Part of a small language model's weights.
Architecture: RMSNorm before each block, rotary positions, no biases in attention or MLP, untied embeddings, normalized queries and keys, capped logits.
Training: 130M tokens, 3980 steps.
MLP neurons of a small language model. Each row is named by its layer, matrix (gate and up: input weights; down: output weights) and neuron, and shows model dimensions 16-111. Each number is 500 + 40 x the weight over its row's rms, rounded and kept within 0 to 999. Numbers have three digits each. A neuron's up and down rows have the sign that makes its largest values positive.
Before each neuron's rows, "fires on" lists the tokens most often at its 100 highest values on Wikipedia text that the model never trained on.

fires on: "t", "or", "d"
L6.gate81:488574438540456570562492490442509483536490496520516430447594547465584565465594519516483535481513537496464571539528425553497548525422575514525509549507484466546517462526515559509467505462539483527505509491524486529548529492613490513526557449537445504478590499475458535368509498503476534517
L6.up81:523458498460522429494511455568525449563486487482525455475490493520508514487522498514501520456453538493468558517482478465529467551513487502497540505465521502560461478489594463492479529476381486481458501514524539535537563491466579405462446517504462499520460507460453451508546469420484466553
L6.down81:434476516497548536585608467481528478538487406500520523465489475495515490476472512459494556525503474552431501535568542558498497486516551552547539540391621472474593554497486516521510542476466486525538591504469542442482464492465464533453501443475483495513514512485526512505555536497454478418

fires on: "d", "ed", "at"
L6.gate76:537481469555512490541528479461536520503453475495533504444464488555511602454565453476524525476534519414477569470532492491423470551500587524457540492584474480465477445487527548572528441514529504482501455550459482508509541470550499586461484519473499532483545462495506509504422532576541545542
L6.up76:504502466443535582543484514455504480466482529538501458439461471448489539425561433450543539455506469520506477450524481478483483528464529480486475536483469526497463458512504416516503448486503434528517511531436550502548528514510573506498440457579446468504477462484542482533523493511514481543
L6.down76:452491456495499466577513461432510506515511516617527517462468487457513512485539485464459587467543468431450522539578561528469477518425508425536514489558532487499543497458517444518495506422505453514509527522449457557506493473502547506522444501490435451532537506511555558512510518536511548420

fires on: "e", "g", "t", "z", "k", "in"
L4.gate388:514464568452418473453506459496516444570483472522489450436485460456475542439510503483480510450531496477490526466515511457578488498507493466484502476480537491532536482527448457514498490529474478502449441527410574409491490531458533446500456529503483465472433518493466441499459492410516584497
L4.up388:517436526500534446495481493516474466563538533491504508498514459489498443501463474482444460552453515499522516496472480485554492566506500490529483562511427488374458432502529529477448522503600565427541517545496487532476474491513422575502497516524523479484488451508573477508470583471586587526
L4.down388:495537432485449465442497551488504502524449528512494543493530419437467506478467524635494532447551468582516589479554574489529481445511477524511525545535533521535491551532599558510476530549489448453463484547437492510504554530442462430559468522503488546481404513534514505545548460406559520583

fires on: "l", "t", "er", "it", "e", "c"
L2.gate346:563525496539539535497527530501443597468524506463478425487444512478591523585543548543369517493505553492529513547453425472471514488546510574434599556485447506450507461529455593510517522545532428539439557530547563514538505481428534421557542508543490516504490485436521526519566476523487478465
L2.up346:511440509552536448513457464535533528543475496497527504539496512524537510592553474555476469500525549433455554495448490544468457511527441482458495543481499489484478492492509514563548513474489465475423518517487568486485485521494477496553493552430480490486545527485518515492543517451402530494
L2.down346:465433562534538456511482471585569581529545498401432470459469459468473441544461504507486468488490486506508520558462572530555412542454493511526527568470468501481470497496497437519488548543572470573489511525567526481484504493541455528564505493460467495493537506516535525435571489476455518461

fires on: "t", "c", "in", "on", "at", "e"
L7.gate253:490547525482426524516458448499494450519535480471501502462568519527474473520534534387473523524514447500442524496454495492497463513477474517540547544535515423487489529550519471465583528463553535570497480506473486592504489540494459555463498552552550564513500507510489507553528477466444513477
L7.up253:524500481409499545495537506518483535542520441482478528516527468467470521459480541500434515480522469548525570527501462545509472478556525536479549495512493487450520547554504515442533520593472527480431507536533480488447513520459591543478576471502501459497457579429527547520536533482491504537
L7.down253:541452475473474518535495511455515483505481511471537462518464487519534526488549525512461600487566489457495519499530493460522506541482397455458466468512569511423457509492466533456477499554538535519485576513495527526527498469500439481497534499550479457542457516497550418525516531469442496548

fires on: "s", "ed", "al", "v"
L4.gate463:512457506524504474506447569492500512531501470428507535455482551492502461517551487511469559502443446492466553453469464471437486467468537538532561463547479480562476482463501495512521503516484466514481471544468484443488537537480530468461501555472559507473505501506522444591354474506506538513
L4.up463:568475476500456435479424524523520502391478502517500426451502462411484560493472399478499557467521456564478521488526531416507519476454460496469516442551477489499520506541479524569520477471504459531488492477437498579434512559499490511457454491481538464476570496459512527564440492479510477548
L4.down463:509516505545546474577501495551493398463556492508508473491426477453459537480508441459503441476569531461492444534536566495573427535404506510494486492543514432451511491539581455556502485450468470497545518579503473538465468491499475549511469513524461573521484510500497492461446568507537523474

fires on: "es", "e", "on", "d", "s"
L6.gate151:505520511540479485447469456442499487507447487438457495517569531514460547506551459508516442514500538477387509605534484580551466452451503529547501499490544513496497552541402479506467470510519506452460565450444510520577435523498489487487436483515443472498513496512536509531426477485496474532
L6.up151:477553490504488590456508486495434452433495497464497545449506500475506535554507505564521520503546481501395539450512438496466419542523503506580565444526546446499539530472446488597532486508498500478510534478474528498512474504494486547466476514473477509526495461522520562492420502565487537535
L6.down151:495436570497546486464487503521475541503447499543582505420506489484562461494485481533462551537519510567505466430469509542571502519420481488564511522440489518445519584451467490437444568485511492499515450545543468507499489540479478426490489561500454475476509545547466509497571525498468527523

fires on: "e", "es", "l", "d", "s", "x"
L6.gate136:516503519581494487475497452516488492502475551499431498450472474539556515390519614525490441504479471473424492463473531462420531543505439498441493552526539488550452538427456491482503459454524522473511521515511470482476505469495490619569458525505457543492499397522501381470511511509479506534
L6.up136:504600490527544534532504469470524511489531497477503542515477538463509489458533508528524400508558479486506438451458544499433460497483455525574492509465503516545429508450509494485516486383546532443443502482454516561500487477521513513458421529435488426499502486555455473485488419453509493490
L6.down136:526548433557530465468463589493476497496465507499531494487486412514566500483466480458499499558465474466571440546514497508473460469437425487558501420498445520577503508481459481470524538457510522462439514472529497521490498492524533528478484553488473561478472457533396543540529495507478501473

fires on: "w", "c", "r", "er"
L2.gate150:541514511480560538502498498525490507558489560499501547560529536544471492481507465525444574534559438464485481501555489543539444519512512494498444521541522553436500531543523475457450433517476565496503444532501541508537496502517517527452521507468500539473427446475500475443542515426495514484
L2.up150:490553537503588459547486561492513492574520510522488484426514516422537496524480546461484472510448484455563477469508482531431481435476492493490539477470506447489458425556436526493501488500512502479472504524546527497547442465507469537485550505523461564494523475469498515449486526554473525569
L2.down150:419484568476464543391476483470444542526516485501519469551561585585494454505553570486452488405505485481538543528514471543563517544512436486515522487509462522513502499443550553479506532433486415491509429461514452529517560539547514485550548500464517501470519512528462468498402461514536461457

fires on: "t", "o", "d", "y", "u", "i"
L7.gate418:530481555504503510550589519452434467491457547541506539433413500563442529488519487488489496466494463512466603466503435452589519530543494540458526523432512484504508530435513613520502528526539466522433546509445548584434500463469581473444539477516466504492469573465536536577471523515505467464
L7.up418:469446478416544487513565510609447584559505515542487475501587437506429525505464488557495479501618519497420579550520505514547501580507525582454465486450498470495474538526489588456512441490442523504475524528456481481510529505464545496475510486486500504522505468468468468499462493430533525529
L7.down418:557526533472566503461469513463477496560475400519515475520484460469517510471553577451469440544410480523509449512459569523529487482511492466504495501485512430465502409531472519539529547496495482534576522471511583526450488442472502488453524490480505600520521460527526554423493469458507491489

fires on: "c", "in", "e", "t", "\n", "s"
L7.gate220:536525460517478421531507497478490524460493476528495500553470500531538468511488440473527464478496541378510474501519516469527561524536498555559515506492483598490524503500536436528468584486497467544446463465536514453523500509437489485540426502531501511536516437452544483523540390471483519550
L7.up220:472416539518496555538565566484515459522487439508487523534520475498535505453399519516407437474567430540549511499581538438455421520489541526518486504517565515468594531527544523481433562535468502481463422446516508506516444477458540462516516561498499506566443514481487497523541521564505527476
L7.down220:465588506455459508547457481527493498526567540534530556451518486473519488493515500479419576518466546525392451496478537478553566479418527487494553526502516489519514503410432551496518474569494501493457531484472499511473600544534524521520550547470514496551523552521411565525466530481610421531

fires on: "er", "g", "h", "m", "c"
L4.gate389:448443473453463461517427435477558447495580523497512558524437473496525571552460511568466559445500551521456573455583496446469484567499480469475534559552484438532496530520483541539476496494424506524468471556466467516514478508537485459465512538483489498564464440537480490533465514412513493500
L4.up389:511484482494469483567440500440503546502572541473470554475385477528537524476467496569493431522479535449481461485528504503472513508542565506532480534534530544491524575526519518489510451509460454458510457454447408477457497518447551545504547470451477576530538445507460588502474519480497496551
L4.down389:571458516479526503513477524460489473486531504527508492491454527515595545505458513489470482525479492563484500456493500567469460533504501451486517508539446471457478544431536437452513520521434432476502477542418453458468503515493537519476444447462463509441495480552513540545501513515465453554

fires on: "h", "e", "r", "l", "m", "d"
L6.gate254:445433506470492486516529401476479470531527524471536467450536507535488553563514558440471444469487487463544502480498549512526471479495487503440441554522519482452493464406489477515473516436494517508522474470500505473423579498467507523532546499443498536531526523473532471440463465531502494508
L6.up254:541428487500495400515477530577443454515497555459448500616488500501508502537511570475499559484495494477523482496505452525540510485419464498560508509488446511538512500517515556554443537473468502492472469446528524485499549511546532506457428500468578494503572501496478600525543483504526542500
L6.down254:502567505489548439429492508506480482480459566531459453516484507432521476456549521513547530476499523521442558455535487480482505477596523473391565547489458527532518488465505544425499567497509538441456473552479540494547524487504499518560534491387424549497532537577472542495495545468484520528

fires on: "ed"
L7.gate365:527497493551433496496488454469539504519490505486524521469451527567477575470516495483495420512432530422522519446520565502429492496520558500513454415587490453530452467578462510515530528516496457470477548484442520494513533510515504443637499449530455600595486460548517499537494483544553515533
L7.up365:503491534483500493533418514517541513522522535563517438447478543477555517490497498511450487513462516498425506557598527535442560466519513459506515527544489442565460535457487470535487515485500497533482463560462544507505512516560531515458489485517510441448560498490582471538479498456484502448
L7.down365:482509513519500528555561452475491539545519520498445548501493479490453563536464512501530559489459597404485557527464486505492514539470497515479524522541513494513520534550552464489548512504516522490476504510574484550521535498568498483522544452493465494577505466576465518519474540549618522391

fires on: "t", "d", "l", "on", "m", "al"
L6.gate27:415519412551490505498497537470508450474463502482573462545547507482512505512548428473520544490493511469486570494558416563548513478514454521545610486497451524473491391520511546455568491537482439565452512518553483544490461503503521480489562485582448517521487482492553493480421489518534497495
L6.up27:450490543479551502543513573521528451475483463458518482480504499501499467514467498448544493495450501567456537496576487496516524560431521487440466467507524422507500580451505470474532436500471542576532457526490441491466562497482539465468443444555501548483479527507539446523556544530549473504
L6.down27:475444476433467473487537535532542496494488544525593456429510500475494496479476477473535525503486383489464454537497499486493513513490466520446462454507535448469526520501511574486509491517472512542499550520499486520513501461539556462481471510497475523448502503505544521537530536410538483479

fires on: " w"
L9.gate346:473477471434460519524540434475528470501516542511457438456428410502505538541486481508552411505465558484526441459532498567391507469562471504495559584477486484505534533544483477532477592470489516458469471521394483506515489517445523540453495506498517517442555485488492490497467550468454589512
L9.up346:482517508527478489467552499480524522535476501462462522481565435515505482419475496481449470526544528535540520506467503487508467489458528588450488506501466511508553471495477494522512448482576548557461569543524546463495547554544464594548442549474497521495548561441454527551455582474524463534
L9.down346:519567526542528468461514471494458465507489447574513439509524493537377503575484492454481388551460530480482456395496454508452482488523517525483503512505510468441476558449524503503424497500536494507487505477540569446559457543479517494487509463462546501476520542536471484494514488556437487531

fires on: "e"
L9.gate223:465526456404463409456505428440485454447499536513457535467485551434572554497415490483555568516548550502535461458459485471518554496497454473545501512536474493549560530533469477438503516470538535519498518518529482486503533515502468493531520452452525543425532583474538535459502442575519522494
L9.up223:536503560462496501576450430446502474531521443543445471506457518513474586540542478407539497452511519514537508416461490454474544483501451560431483544558474467505502450407500463555472538499535455444502490449564476479538427530510460512483472454484506493484510529485485565508458389492488546456
L9.down223:459472515452561485526559558506543498493528539501477501492519510514575501535444458489477602526539462496504448389515505469530508588496474513417559571471491433515497509524479488479521537484444525473429446487520453539507480453475465413516464460494590550512494450504458507458507507549483463489

fires on: "f", "d", "e", "s", " ", "t"
L7.gate473:536545483454491428454512374472441404490549531541506499508466456457506593452512528490511469506506456473453553504530502442590489511474552487540480490488519548487496530478540529427562482466500487566490512471471505539454573506556537517433532412556497450488449510539470447518485485455500499441
L7.up473:542491589467480469493519484441414489534528525521474461476442507542570549451496525514518481525470518489457463495550496513520519450514542494441469482549495477452491511516549483470490484489574474437515438609464472494402523522424467481482567540545444482455442507474492500546511509468511502496
L7.down473:565575495582478507478505540461530477564521541551498447486498519563467537450514474496529520535584466464483435457526575514524485489475527476506521461468532451547502449440528458564494541474508505534506513478507450464480501478490453559558473516556516601519540482497533517441487512485484513491

fires on: "n", " ", "–", "m", "-", "f"
L9.gate409:471503453553488462481520517394491505535475539579457508520519454467497499444412554560522442533505549503505556480453429469533515516517509465435531517471557465450532497560495473467457515561540560522482515405533499478463486517517491539560506452556470534433474531490443484495553487412455432548
L9.up409:504457450521534497506543537454476533517473503558483458503469538530488455505444485480523515509462559506515512463450456445540551461544546453474498567479542477526463505509482418517494461505518481461475486507578488523474505551501392465516515553495522492491497412523442505528530492512419507550
L9.down409:547465557550504451538459532513499515544417517500534502456481448526443413513480524451513513448584543497542522535448531473480511510490489508505500517479577545511475435448479441500507444454478501463458478509392439463469469522541530500547420525552452541542537481505421446460548478516483529471

fires on: "l", "'", "al", "e"
L2.gate375:500438562514528521545450477445598488517481496493489430508463430551548458503446535526545474540586536441492452486511483529561482551451513416482517497575519461510488454471494507499532557549554550468546527487512439494423522546459491421450605490500483475523449520546479510581563423497543476530
L2.up375:493457503496433502561434495493576486595517467481477472469499477476533434524506590508548506451549478465501443455462510486564450465481512531527504527533459534511469508535496494413441584573539562463554531530541441462462560488436503497539529483408546515498525490512515490522570507437508471468
L2.down375:525542450458532486491499578473508548454499527510488515574498477473559509540512556546497477458579527498453507529547553441457534509476515511452485502500517534513490542516414430479462501544559492454455462488500387517512446457520483513548552486488577559493501541495475580506549529503501597471

fires on: "\n"
L7.gate416:512486446560539433482551452496522527520509509495384458487505531556510559440493534501555494469452509529474476555439522530476490464565483545453487573499497480555493501511489503484511458498509471530489516473587470503511581457553498563443456504523595557586430446548515461565484506476496524453
L7.up416:513478441588504451517496454521500498552513515468419516545553513562537471440465510483540494491445539515403493538513526505499476456566517523497463447438638542541460485485521559448480497464513527475522562488556485496542509451525515508515514501560529546566523441480517460542571499426464530510
L7.down416:468497470513519520497499527491432557569521466472464440455497491523526584502448475489544510527450462518442453501500565489545529421488512535454480461444450558557448538561518544459515475507436560569529532492507517493485513525482533470496446510507598467572554479484545421509454578508480465507

fires on: "=", "\n"
L4.gate121:522488482520525447406499518492476516510482540518540478447573559560494550483465522498456536513460436499483473568525500540504481560607474551440543478457489514477471543550493514520542468501459532479529541526520499501466495532500524552510521494468489583529447493456550498445504503628540479499
L4.up121:509546544564516501486504418535565470511587574489460548509538498446463496529461461434522519464472455488444416465501531545554517428530411584548519475504476523503524511546468528483576473482485555432510514464488574543529529506459475488508442561464549547490500443577528479470523543512488444465
L4.down121:492436462505519518526517488512451511503449509502493437516483531522529509457493535467499453546581468445509493525486474508501472534440497557467412512506488575468432489433415469492480550473426452532489469520514506540528485571454466481475537467534602479507503506560491423498547515542591502423

fires on: "2", "\n"
L7.gate340:539487462541521440419444470439516479518464465451496499462528490487542480473482500543497540448451543478524486539540465497482482421537536543438500463496489460504439583477501534499517435462549479507524474433529500498599560463553526475558548489494542494506479416474555518511505530518463460476
L7.up340:557510499505487480573507521541526449483486534466471479420472497498555467503503591526535513531450518535457477603510511456534527454480503581548481428529518436548459510582447540494471562503527602451455548500443501525429522481519445524440559466529452490547437522447531517512557493551554497508
L7.down340:526489486538500570454477465471523522442430444509514499525468503443518523545485553486533474468540511529515515575484496527510515496554564525527582534466486491525416586515458570435587465499512567575497534481530472417535533483504495559562459504471548497492503540519520499541452446488495557531

fires on: "at", "ed", " a", "ar", "al", "e"
L7.gate442:555473553480522480551539504454477490506527460475556549521525533487508563548560515500535541465561505458557523401533524490437470507475455479529518532518549486551489502506451547595459466489483483534424510533561569519460498523489540452538473509553491565543567590389457509486433473536484486488
L7.up442:461473515498605518556565552481469518500557528523537467496543484419497496504465469476609472561479511535510536444424505484470507474463499545581446580462533473522492455557499503544472406508490520576506497554478601439463505486492490512558489469476538479484576512440513495488501445503486481530
L7.down442:480484502436477477546572544473487530498514511500539543458515493485495561511512496471443551450428416523480510530497478473511477508543447478509536503520544536450553504488539403514515548452524471471469439488501471484520582511582494535544451463496464493508543499522459517525451546592530539452

fires on: "o", "n", "is", "d"
L9.gate175:524478545420467490527552504492504509528499551567542496526432520485519503550439494518485513457470535600537541487488542492521469430597494512466500481488587555537489478484486503489477474505497488507459544481516461496415593466575610553590505454570485555469508498515430480531496538519518479557
L9.up175:495533475550574558547507579586463478464509520568544534536540459452496506474479489562503543500509521418519489456491550455549511500550566541457505479469511494528537501415449580437417467493526496476499492528504476489554585537514499587511466536519489510487497553505493449474528479522471546526
L9.down175:601440503429555490530556523525461601554516508502518494532464494520466470525505526522530523486477489539468515516508484450403534469414448420511465570492471484473556527470501501527483480543523535517472456484483515520408515498531457543503495483500450590471518536509536576472513495479530489500

fires on: "t", "on", "n", "l", "w", "er"
L7.gate375:504569554520477477516576487495600492524434558575462457420482488479495455484407509510475504534485538423501445479467466559500556519465554476504545569540489521477484456517501445440558479489461494540500457464539470525478448522528444441508481443513503493479435523456489490421436485517574449486
L7.up375:520472498484509486521466539422548522495507524472563462504497574491493584461478511539455475459567450490509543453489503503497471458479563503473480488476550446409535519441460523523526470526598465536550494471451460528552442554450493505527474449515509522460536466552476518467502507528555523436
L7.down375:448493481438518534512575559523513583514498485455490526477536512451406544544534479493516490476463473527475459542531501406455540529448513528570532433487483540495414552450456511557484532549432476453583523500496491522442473444450550460426474514452457553494457455483443534467521448488503460455

fires on: "er", "or", "H", "es", "r", "u"
L9.gate245:460478468472523552576532544478544503562433528443482509477510471523489499543496507516545531492494471448520460531478556596439452584516565537515474486456540525544454482515490552510431419562513504480523531441507504466562580476496486476465501476537491502481524498517465557511425522464507436501
L9.up245:524531570488525480558540496497507505566513521481461514522556471540526515514545472496502514590514503476507505483459466551474556515499512457477497565444500466442479433419440483509517597533500484515450558506506467494615490412452541515506434558559470480484500501544460518492494514516557486508
L9.down245:522455462534470573502495511473506471536475558469526447434540548513476458541467536472462528507499492504507530498500531484519478483527508526497491520543543548505511524492596483509438569443532448485553452517463455486568471519565442467490596473453521540459617539480534499497474574514518491497

fires on: "t", "c", "w", "an", "v"
L4.gate65:525498463518457488534443431541527523497462524580492498541485487490585479477519477501557488510565480530546436547473524420483545536503441518560455426542490480386525522466509535442539449459409535561553476534488512483509517474510508514538513517476462547477478529473469552453451458460505474491
L4.up65:496504552546503491428516473437462522451497491498486533553572508500461485479513467492542452548524482533558425471502548502451487510541528448530494532511468397514569414447537547498444542542519511504447490525478415542472433514513452478424485478531499491472455506518528529498531530447561461498
L4.down65:474491475439533513507452397416486525465661506502450414491509554438545593515573503495492510511490509479484510507491538472440467421478544512439473505466437579473510431446523513482508431583465447445489482468481528563506519527434471517536568480495507569543477544477471486520473560444504434502

fires on: "a", "m", "d", "e"
L6.gate80:501459510513590557469422501518498480473500487521494514466591471457494578537559473512501529507496461472437474448465475546533432507467465456554480490542499529499396394494542451501512456508578484582399532542521544444450479460550499574493511523455500496506568489528552501528468511476489484489
L6.up80:510473485478530499416479423516459500464528500487527480520521548494514533453554542536552511573499491524507513447402474548534500438467491516538466506491439584503460526423496497537533443473487518521439502565468496482554505480513491523575484554472487468469476423497497521481491440554519458461
L6.down80:364523582516530474450540518584490525479483436484564488456468483518552453454516499580467487487470508542493491471473463528509496524455510470464522487548502492538483551475504505488507591495508543427514488449486453517511518571519504579608543489460431514509498455503387533446611537572480470498

fires on: ",", "\n", "n", "h", "s", "o"
L6.gate277:550559510541463538577537436433570546545569519615499512461480591510511519493536505457485506572455488549501497553541506449545440497555445504518477491514536516502487472403448477488482431505492476488451485417477469565482511520486530512571452483527523495491414440475506475457575480520487523535
L6.up277:563500512446596511464438496473550514510516518475531481558505462513473468479484467473534481439489577407514485393546533499517526509476501475461500464500515497548520564524454484457441455490526452575510501439559457451505491493516593593531472429525515530436466552501550575523541523429503495490
L6.down277:566540528534546533518512519499525549568493507559524558485523508588493477529496509558549464501548494476575486566519499470419497452450444571542523482550523459459521454451515473495468512551531473437507543462465501503524430462438462499481527528461457516435485461475449515442513519497535485498

fires on: "n", "r", "ar", "er"
L2.gate397:439448573629497562544453534491491470561558550538491419494550503512541528489527471545544514502519493453441423482508573514480470424502527518541540506436494533507493517500548498462516495512439471438487487457533539456459505486537485467493528490506521461491456549504529493490485518447470452481
L2.up397:451549457549448538500439503454456501540549548570384539497488450576487531520534452472545577558430457478499479534442574484475513546532487463518478535442514519502472545459489505494478507479569509487468559506539511450473467474502532497548515518512492431518524455568527503423487505459549450521
L2.down397:521515444487459515409540526484647471507485501560520501561486494505523484562544497461534568586541513548532488486495554477467498503547548553511473544547563506431564418508488470524542504525517485479520468494510457503487441449554488563452454485459503596514517510550514455516417477501514495481

fires on: "er", "or", "an", "on", "h", "e"
L6.gate141:454498507479511530433480438541560466547504490522469481546498544508471486493449529555456506539488468459464538514444472575512477527427481495487507552574551465554504489512477459500533528499501396502508478549512478527516495504463554487455436552462531480500473520429501513551472469566491557518
L6.up141:478536509451428464449508516463512546476414458425478512538544607368486533471487488481470434484534455526454588500456500501464495455507525492541542525461492481462473463485463529471436493542525601494460501518458536491496493562523471494508490504502469489553546484514506489447536461530500560514
L6.down141:419510499446517403480518476460555523432464534472507518499510492509622418534503478516497529525463501427473555492481489447520493590356385516521523453452521503472505459428460504530511515447453544437490535470577482535497537500570483521491482530523435470457447504512483496455510508502498503527

fires on: "o", " a", "c", " w", "a"
L7.gate148:459460499516499560507515486509499435490483503491506476446487534492504552538565395461519478467494505523459490484565524462511557479541409522490546530492517533530556497468511498501526475456531439523534484583484555486505514541525484512490527466439554386526480470477457397514484465459500436582
L7.up148:462469425439514491432517426447495477543479535444443575447529446513469503503451422486504512481478551442475447495508531496539488570577510542471487503528462545538546429567526490523442479564536509452504502470568541479571447520434436550518510510511549510521485484507510473586534554519544464494
L7.down148:478507604478424547482506475480504538552519475470560426532530399508422482514495446453547522541592430524484476489518459560460454513500567519523464543518498518507498561492570512464398463500527510509538458527503514569518542514457450549464485476544548440509569545576484401558541540515491577469

fires on: "k", "en", "or", "it", "t", "l"
L4.gate259:493521494458452513524464508528564489514565517436422498548452432434545525463524586543472544550419545503502474549561491501524536480539448537467495477561511488501535498457508490498532503435520452491426523538412487499507481491442486394481472448505502605494548470465489547531550526531488497536
L4.up259:511434469449475411506516458505529623466469590500463474540490461453511519527544530477509515556528498475472441500506444506529486519547458464474585498510494490517478464502513451501478534453505535506463480479438511453479538542484515473479588493544520529451518486523494537505529513475492430546
L4.down259:392501535453490521472394534498537578526536481575552444516498533466490464513501462445564436495589513492505515551478445542519506467524489505495544531428498584486528499435457468447509492533490535534501474548523456507450467462483492542501509531501434491537586499479603494502567506468539594448

fires on: "t", "p", "c", "en", "ar"
L4.gate329:504522555489488510470517497504500459447559508493470490491485533491584426519526509570445548520550517529503478461529521535495541566465549477507494424530445530512522467513491544464578559502507480479491476524514581534500554528461476456517463456484525470480490487476583529577497483490501541464
L4.up329:546554533577474487420464471541461435546489511484459527522507515510456502491537504458515496528535556481531478472488480524483569523430526518518518491541481462500551450537505441476525496526535471473544444512558512525493484508424504496462380456433463495526432511480589544451453533455519455468
L4.down329:515554497489495488500571533512538515486553473455480465403517512449452454508487506440507527464513559490484522534451498425472499533484468449462516490485477574470511502488495487529552520584486547459503479530511529610527559473438559455541489494515434474544488493561480482494573543560495509510

fires on: "w", "an", "n", "e", "en"
L4.gate59:498489595468428543503449513505546473544531530469547491479491560474516496519523545505562513541505456407531510500537566487452469569582483512539518565504522511453476533472542515474443553509492432499485423502607459535505479452512483537508540545471550457490480525455472507489487522536430471505
L4.up59:493527481554499518540567457484422552503451494496527553508508545459501556461507465474524438512482510520601518573624471529471597474471477488472486441484516443489500474412556458416485508501469479538517512426540460470446525532504453471500460470479553551508512499444575567493513511494523511531
L4.down59:528593488551499426497561468497586474525514499495485460481535575517469483496487484535480448483495499478480486501522506502483525475518519505458541484506516514520487439460473511493526546571501463501517481510406546478525508484525463491487487475442449483547450515521453489494499572452495499451

fires on: "d", "v", "k", "in", "is", "an"
L6.gate440:567497535464467556491506466506493467557551539457536523524505535476465525465371579453479493528450499459515521494546521479467516531551524463513594527576466459545498547577464503479501489475385531542490500527486565503496523562485524493484497504551499537483497522541491470549387513542498527537
L6.up440:463462511447535459492536575532492509549548504535539513564467501558502478441485487544512537458498521519517578601539500513449535431404551481543493539538458531473504490470546545514473503497511503538487470503534417478515441451460486554559537518531455452476461505506505487484468472472560519493
L6.down440:539525519486518500576548543529523527449556514524517563429568505564537538505432513489512544455477514542495484489523490471521495513443486475519589558502432516503442446528475456534477488482470488509462471528509429426558534478496594417460515539501435515502467426521522468529524466414479514516

fires on: "-", "\n"
L9.gate75:530505460516464477489489453557561579503509474481517488468525454556492498469473590520562482528483509467496501589513484538503442545563504533503496458473518530507519425542443531534456437481498532538502466488554489480494469541523538520477512497501508572519529471500570477471505553574472523469
L9.up75:464552490543458492505478429457536581505528539519415464557476528570510524546377541565579486491500553469483513525517514583495434469496489503479476414412515549482505517495537542468528471489520470483497544526516498513513576462534471458452552507470483510535510427477580519517580518478516559504
L9.down75:467577485526510484424508489463432492521504505494483496469467505429472584503470476489557455456514470510445494498525531533582467470474487533479527484514481536543449507466564486417531476516539586462499532515520481567517524490507451479469489477532533515579515457527523411495538577502504554493

fires on: "t", "m", "p", "k", "y", "c"
L4.gate36:486542467503470518530585475511521491458488534532468481525479572519542554441527477480534506513521515491468474462480531425546514461498541491508560536483419493469475532492473536528533508548449472554511460493554478553464481474485471435497472476526497515473456556522526476493395434542531431477
L4.up36:484494425432482499574548529535497523523479455484529420505480473615485446493499428500476539542451603498504459490493500561512494492444539498499526479469495400505415494535513501496563487550507458531521498556539519522477448524597463499541488437523534513518564575532540548441505489468474466504
L4.down36:475511475552505491495499495491567464513501554485590411451491450469489455440523505478505518494508493510500509501488574541439570551483490443500527458473487559466488491436528516508473526424489543530539475509475554504476541549521463511570415501502469463524426485484462468454551490381549434487

fires on: "b", "g", "e"
L2.gate382:428498499500511477561457441469561435510508492507516505549557556514487494573445559510467489533517497574515555451468500461468480509499495467467458516595448423584579440486475534522524486490462520488559532537464448458470492576483457489512475473517476438552518543518471455494489444529442455497
L2.up382:465448568553530458514424505487433492496585512527541498464514511478537521434504488523520568507559470518539509508498490490496510422492497512563546542535486509532541554472510526521478562487503483505556526499484543453521437453488491492517445502497479476457526519452431504498591423459504515512
L2.down382:554546503491550520467555546380525471479535507554522530518474549484535442487527488564520536505536497446513426469495487485517512581408536438482487554498525450513492480522503437506524567463517495454484483529458452569477544540521476557507487475476507517518514430515507536476481552492448533480